{"n_layer": 13, "d_model": 448, "head_dim": 64, "norm_eps": 1e-05, "init_std_qkv": 0.037, "init_std_o": 0.0, "init_std_up": 0.037, "optimizer": "muon_variant", "lr_head": 0.00441, "grad_clip": 1.0, "warmup_steps": 200, "schedule": "wsd", "final_lr_fraction": 0.02, "doc_mask": true, "train_tokens": 440400000}
MLP neurons of a small language model. Each row is named by its layer, matrix (up: input weights; down: output weights) and neuron, and shows model dimensions 256-351. Each number is 50 + 12 x the weight over its row's rms, rounded and kept within 0 to 99.
After each neuron's rows, "fires in" lists the words (lower case) most often at its 100 highest values on Wikipedia text that the model never trained on; "fires after" lists the tokens most often just before its 100 highest values on Wikipedia text that the model never trained on.

L2.up135:59 51 56 53 48 52 51 46 59 42 37 49 55 38 42 49 46 69 38 49 44 46 32 50 28 72 41 60 46 41 28 55 51 42 32 30 45 36 39 51 65 34 49 33 55 63 44 58 53 37 48 65 46 26 50 38 55 56 27 51 53 45 47 44 57 42 34 62 54 65 56 47 63 54 32 67 55 63 47 49 40 63 52 60 91 38 54 60 39 60 39 30 60 51 52 48
L2.down135:60 69 53 46 40 29 49 64 56 45 35 53 51 49 69 48 40 56 47 56 57 61 73 32 29 45 52 67 65 46 68 71 47 53 40 48 54 48 50 37 51 22 33 41 53 51 41 31 61 45 42 50 62 54 60 34 49 62 47 55 66 25 50 45 44 57 65 42 32 53 51 67 41 58 51 38 47 70 58 52 43 51 59 51 58 48 46 50 55 64 38 51 68 65 63 56
fires in: "as", "been", "be", "date", "would"
fires after: " served", " has", " have", " would", " |", " had"

L2.up680:49 48 70 20 48 27 57 24 31 45 48 59 61 57 53 45 51 54 10 52 60 54 51 59 54 36 60 58 43 40 48 83 58 58 41 49 35 37 64 38 40 67 50 40 18 52 50 45 61 47 48 47 69 44 52 40 38 58 55 48 56 39 37 44 46 57 23 28 64 43 34 59 73 22 46 35 46 61 26 58 28 42 33 48 27 42 33 57 44 41 76 48 53 71 32 40
L2.down680:58 44 37 58 44 60 34 45 44 56 47 43 50 37 54 48 42 60 45 46 57 49 66 45 38 76 51 70 49 50 45 55 56 52 35 37 42 48 59 44 54 55 48 52 36 42 63 53 67 62 64 52 47 58 45 23 30 57 61 33 69 59 50 61 39 39 59 47 35 28 31 53 61 39 47 49 57 59 43 53 19 35 41 58 52 57 31 55 46 47 40 46 45 50 65 59
fires in: "they", "she", "he", "we"
fires after: ".", ",", " and", " that"

L2.up518:65 59 41 75 56 40 54 67 51 40 54 57 52 56 49 66 70 61 58 45 39 57 39 63 35 55 50 19 48 53 50 39 65 37 25 55 55 63 46 40 53 39 37 33 50 58 71 23 43 39 39 48 46 47 55 50 33 70 51 52 45 44 38 52 67 57 65 27 66 47 31 57 42 45 45 63 70 57 52 52 50 60 60 46 51 54 77 57 47 67 53 47 63 34 53 62
L2.down518:47 44 30 55 50 47 59 33 50 35 56 35 69 71 70 46 60 63 44 58 17 58 32 52 30 46 38 41 29 40 48 49 50 50 23 59 48 61 46 46 53 55 57 39 60 44 81 58 65 46 54 39 57 40 37 57 45 69 50 61 46 64 46 42 71 52 46 53 56 27 28 29 06 31 39 63 60 43 58 43 42 68 46 24 43 42 64 72 53 47 52 49 70 37 54 54
fires in: "of"
fires after: " one", " some", " Order", " List"

L2.up1566:42 65 41 53 52 62 63 48 55 51 32 30 51 43 46 50 59 58 63 25 64 53 52 72 59 52 32 47 53 72 48 34 34 66 51 51 30 67 26 59 61 45 58 40 61 46 46 23 41 80 48 53 32 54 61 45 46 49 54 58 48 38 63 34 42 41 47 52 60 75 33 57 37 32 63 52 52 57 39 30 54 42 56 39 38 53 49 57 48 50 21 53 48 58 49 59
L2.down1566:40 48 41 75 52 64 58 50 39 44 53 32 63 56 40 56 64 45 57 57 57 35 46 67 43 48 52 66 27 51 59 54 41 51 40 54 46 70 43 46 57 57 52 42 33 37 57 44 66 47 54 47 56 53 29 58 56 44 50 50 55 37 44 57 49 41 34 65 49 53 41 45 47 50 54 54 57 62 54 55 64 39 60 50 58 64 36 40 68 56 51 50 58 41 55 58
fires in: "on", "in", "after", "for", "over", "microbesonline"
fires after: ".", "\n", "es"

L5.up728:71 31 57 58 35 29 34 49 47 46 47 66 40 57 53 63 57 57 61 26 31 70 42 75 38 55 59 54 46 37 59 34 58 56 56 51 53 52 73 52 72 31 52 46 53 54 35 35 23 51 58 33 51 41 46 72 35 50 57 32 59 52 55 61 61 27 71 48 36 47 51 38 45 48 46 34 55 58 47 44 43 46 29 54 53 54 28 54 30 26 63 43 42 42 38 56
L5.down728:48 65 54 34 51 39 44 70 64 45 55 43 41 69 63 77 34 50 44 55 51 51 51 33 74 49 38 53 58 57 48 42 49 29 31 45 72 59 37 34 23 45 28 46 57 48 59 42 48 40 47 26 52 59 62 47 54 45 39 51 53 59 43 59 47 52 39 75 63 52 64 53 61 41 42 31 61 52 51 51 23 24 56 58 47 57 42 43 48 61 51 37 53 46 47 49
fires in: "and", "it", "then", "also"
fires after: ".", ",", " and", "4"

L5.up1132:46 39 25 57 48 42 47 42 36 58 53 37 62 59 44 39 53 56 41 65 47 69 46 43 58 52 52 35 48 72 44 27 32 61 52 42 59 51 52 51 44 47 53 65 56 44 30 55 67 40 40 47 51 52 44 58 52 47 70 51 48 30 66 48 49 42 41 54 28 64 38 36 83 47 17 42 49 66 48 54 40 64 41 56 33 33 56 39 68 41 63 73 40 52 39 30
L5.down1132:58 50 50 38 41 42 33 45 37 50 47 33 69 50 59 60 59 72 78 67 54 42 47 50 52 48 54 49 49 68 37 52 40 68 55 68 67 41 28 70 55 56 64 80 70 51 49 59 46 59 46 50 54 36 56 65 51 59 78 66 38 34 17 41 44 49 58 31 35 43 39 55 55 44 54 48 46 34 58 60 52 48 22 60 67 63 49 51 37 63 76 48 38 50 56 61
fires in: "a", "an", "aryan"
fires after: "\n", ".", ",", " \"", " (", " |"

L5.up904:36 56 54 35 44 64 66 53 38 58 61 64 46 39 45 53 52 55 42 65 43 76 44 52 60 53 41 42 52 40 46 64 46 52 37 39 46 29 32 39 41 31 36 58 33 56 56 45 70 32 63 57 36 31 57 68 44 35 62 51 38 60 36 38 34 57 62 53 53 54 50 50 60 63 27 39 52 60 44 45 30 74 61 52 52 59 56 48 49 43 34 65 50 40 58 53
L5.down904:45 40 34 35 57 56 41 66 58 67 55 41 60 58 48 34 54 43 59 59 35 51 67 45 57 48 53 52 65 40 35 68 52 73 34 55 47 50 45 51 61 49 38 46 52 54 64 56 35 75 55 53 66 41 24 77 66 33 78 62 47 42 24 71 63 54 47 49 73 45 39 53 44 35 36 40 48 69 45 26 56 56 60 49 50 54 51 40 54 43 53 60 58 65 55 71
fires in: "a", "his", "an"
fires after: " in", " During", " on", " had", " In"

L2.up304:79 45 61 62 45 36 43 36 48 19 76 64 52 50 60 38 51 64 69 49 37 49 23 51 53 61 37 59 53 51 33 57 53 50 60 54 39 53 47 72 59 75 50 51 40 52 60 60 46 49 31 49 32 52 61 59 46 66 66 55 50 48 49 69 41 43 14 43 51 62 88 50 35 39 70 43 36 53 43 37 53 49 64 49 45 57 51 72 57 53 67 72 43 59 45 53
L2.down304:53 54 49 67 44 44 35 42 61 28 69 36 46 51 34 56 55 60 63 52 47 83 41 48 23 53 39 56 64 49 42 51 51 61 48 67 53 46 48 75 66 59 52 50 49 52 58 47 45 51 32 40 56 33 47 38 61 52 49 57 72 57 48 66 51 60 49 36 46 61 63 70 45 50 61 41 70 72 28 49 44 31 62 43 54 63 39 42 72 48 57 66 41 43 53 46
fires in: "on", "from", "submarine", "subway"
fires after: ".", "\n", ","

L2.up1626:45 52 29 36 61 40 49 40 58 58 31 51 65 54 63 50 48 64 29 47 78 64 48 49 53 44 50 28 54 59 48 66 38 53 49 63 58 48 54 57 38 48 49 72 50 50 46 60 58 19 37 42 40 50 49 55 64 69 78 45 69 49 43 35 45 52 58 75 54 65 43 49 55 42 42 49 64 54 49 36 38 65 57 44 24 44 39 64 58 60 39 57 64 70 52 60
L2.down1626:35 66 47 31 52 44 46 56 59 65 40 64 70 35 59 55 45 55 62 48 48 48 41 40 39 22 58 36 41 51 43 59 45 56 48 54 60 36 39 57 51 39 40 49 62 48 66 73 47 47 54 53 50 56 50 45 48 45 45 35 66 46 50 45 49 59 55 52 38 47 36 36 76 50 54 45 65 50 61 44 61 55 47 37 63 49 36 48 40 64 53 43 59 36 52 62
fires in: "his", "s", "its"
fires after: "'", "."

L5.up807:64 53 54 40 61 47 56 57 52 29 57 70 56 50 56 56 61 56 24 47 47 26 58 40 61 75 52 64 47 78 57 48 55 61 74 61 58 69 34 53 34 41 42 84 33 63 70 51 48 71 41 58 51 49 41 43 66 72 49 49 32 35 44 53 54 39 65 40 42 73 59 60 57 20 52 50 58 50 81 59 53 32 62 37 56 52 47 47 33 39 57 43 48 69 43 56
L5.down807:53 46 69 33 25 48 29 72 23 33 42 37 43 61 58 60 66 57 60 49 27 35 58 63 54 45 49 80 42 63 41 44 45 45 50 63 61 56 73 67 30 62 44 48 27 47 53 63 35 45 56 49 52 74 54 59 74 32 54 54 41 44 47 56 52 44 36 61 37 67 60 39 47 44 56 44 61 45 24 55 61 43 67 55 46 48 44 48 59 34 61 45 34 43 37 39
fires in: "with", "and"
fires after: ","

L6.up1730:55 50 56 53 63 43 70 51 60 73 59 29 74 66 48 49 59 69 62 78 38 40 57 46 42 47 58 59 61 45 51 42 65 81 66 34 71 43 39 66 49 40 60 67 56 59 51 52 68 33 40 49 31 35 63 46 54 51 50 64 58 53 51 51 39 53 63 33 37 57 33 32 38 36 50 59 54 31 44 72 38 48 29 64 67 51 51 54 56 32 46 56 59 43 47 40
L6.down1730:41 60 49 61 40 54 39 49 61 53 63 15 53 43 59 56 42 52 74 58 52 45 34 46 48 54 45 43 41 66 79 49 48 59 61 57 58 40 27 60 33 37 38 69 34 36 53 58 44 53 41 61 52 46 38 43 59 53 60 42 50 51 49 46 51 36 39 47 51 28 41 41 62 52 60 61 47 22 61 49 59 49 33 56 73 54 53 72 61 57 60 43 67 63 58 50
fires in: "a", "an"
fires after: ",", " is", " was", "),"

L6.up1787:59 41 35 37 58 60 36 43 80 35 30 55 68 47 59 31 46 42 59 58 51 60 57 63 45 49 60 39 60 44 28 56 69 66 30 40 53 59 45 49 64 34 51 60 56 62 22 48 56 50 41 55 37 40 49 49 26 65 73 76 54 53 69 53 58 45 62 37 29 32 53 52 71 59 36 78 33 40 60 66 46 51 59 42 50 48 71 55 48 14 58 53 37 57 81 59
L6.down1787:44 34 62 51 58 30 49 67 55 51 44 48 63 49 57 54 48 28 57 37 44 43 45 55 55 48 48 54 59 47 33 64 42 54 55 58 59 44 57 67 33 48 48 43 48 37 45 31 31 69 40 39 63 64 34 58 41 44 44 30 60 41 44 56 68 54 53 56 38 41 49 61 43 46 39 54 61 35 63 34 28 55 60 58 57 34 47 25 71 61 57 37 67 48 37 43
fires in: "and", "or", "of"
fires after: ",", " one"

L6.up1364:40 43 58 58 52 53 57 35 45 36 72 59 80 57 42 45 78 59 43 61 58 42 46 35 25 69 46 59 55 39 52 45 58 75 52 60 63 31 65 57 49 43 65 77 54 48 24 49 65 57 47 62 37 17 52 52 17 55 75 62 38 12 49 59 34 58 58 37 23 53 54 48 54 40 47 39 53 42 54 57 52 36 67 59 30 42 52 44 50 31 65 53 46 58 54 73
L6.down1364:33 48 61 62 52 55 48 52 51 60 61 54 55 58 57 36 60 70 62 41 53 54 24 23 38 60 43 52 49 59 34 67 53 66 58 54 61 44 82 66 58 45 48 55 45 60 64 54 33 52 51 32 59 62 61 53 66 18 89 65 68 25 42 52 46 42 58 40 35 62 46 57 50 43 48 61 60 41 52 47 55 34 25 51 49 59 31 26 40 53 63 58 42 52 65 53
fires in: "this", "a", "that", "an"
fires after: ",", ".", " of", "\n", " ("

L6.up838:44 67 56 33 31 48 49 40 55 48 60 36 43 63 47 62 58 56 60 59 35 55 56 48 52 70 60 43 67 61 48 48 63 59 33 56 62 53 64 51 51 65 47 47 51 40 58 43 60 42 55 63 57 54 75 40 62 48 44 50 55 55 34 44 60 23 38 60 61 65 44 45 40 47 53 47 51 49 52 37 50 49 78 54 67 48 37 65 52 75 44 51 53 80 55 57
L6.down838:53 51 52 47 83 58 55 76 42 45 52 53 34 69 48 46 52 60 57 48 36 64 62 47 42 74 31 43 32 54 69 47 47 73 44 45 57 34 59 65 44 49 57 41 62 40 67 80 37 61 57 59 25 58 56 58 37 42 50 44 53 55 41 76 47 55 50 55 33 67 61 55 49 41 62 35 62 30 49 53 59 70 50 55 57 37 44 56 57 62 52 44 41 58 47 67
fires in: "each", "that", "this", "the"
fires after: " of", " in", " to", " with", ".", " at"

L6.up1535:68 70 63 47 64 51 42 53 51 44 40 33 47 30 48 58 53 50 49 32 29 41 55 40 47 45 40 59 51 54 48 45 45 80 63 48 74 30 45 44 55 54 42 84 40 54 59 60 49 54 54 59 44 43 27 19 32 46 46 65 61 27 55 56 42 42 58 46 41 54 50 41 46 28 50 51 31 52 49 52 47 66 44 42 58 56 41 57 60 56 61 41 52 41 68 55
L6.down1535:48 46 47 54 68 62 59 56 58 67 66 70 41 48 69 46 66 41 52 37 66 51 41 27 31 41 46 37 65 37 57 43 32 30 46 47 48 45 41 44 53 51 46 49 43 62 57 45 28 59 54 50 57 36 45 39 53 47 39 43 42 27 61 36 43 39 68 35 63 64 52 51 55 42 41 62 54 43 53 64 38 40 40 45 47 45 27 44 81 26 37 56 32 56 73 63
fires in: "who", "that", "have", "his", "has"
fires after: ",", " (", ")"

L6.up569:74 50 39 50 53 37 49 42 43 45 54 61 31 78 48 31 45 48 58 46 50 41 49 64 56 52 65 37 55 58 62 46 55 61 51 65 29 43 45 30 43 48 55 64 26 64 49 54 37 39 39 31 23 32 38 62 64 41 62 41 60 29 57 45 52 47 77 49 41 73 41 63 43 37 53 41 44 34 49 45 52 46 58 61 41 56 29 53 42 44 57 52 70 44 46 38
L6.down569:51 52 39 58 41 36 44 47 33 48 52 54 63 66 61 54 48 35 49 70 56 37 53 54 47 59 50 41 33 41 50 35 59 52 70 49 58 34 69 58 37 52 63 65 49 68 59 44 51 58 66 37 48 61 64 59 31 37 54 46 49 27 60 35 32 57 57 46 60 58 55 43 57 51 53 52 54 52 44 47 63 31 61 46 64 51 59 46 53 56 48 48 47 55 70 51
fires in: "its", "his", "their", "of", "her", "the"
fires after: " of", " for", " and", " with", " to", "."

L5.up317:60 39 60 61 50 51 67 36 69 58 80 45 51 72 47 65 46 64 30 52 60 66 55 38 24 58 53 63 72 54 52 38 56 42 87 59 64 46 57 28 31 49 50 57 46 62 44 71 54 36 39 49 46 52 50 48 45 77 29 55 47 53 53 59 52 36 45 42 43 67 54 56 47 29 42 34 27 43 60 76 60 58 49 59 36 48 55 50 55 70 45 38 68 42 68 60
L5.down317:40 34 56 58 34 40 59 56 55 53 74 29 63 55 49 72 07 21 54 49 45 51 72 35 49 52 63 53 67 29 48 73 50 55 38 59 53 59 65 42 47 41 63 31 60 53 39 54 47 23 48 62 42 35 63 57 56 82 57 41 73 51 59 67 51 39 36 47 75 61 64 49 58 63 61 47 39 54 65 50 60 47 56 50 30 44 42 43 39 69 42 42 55 41 56 72
fires in: "00", "to", "30", "kahlon"
fires after: ":", "0", " K"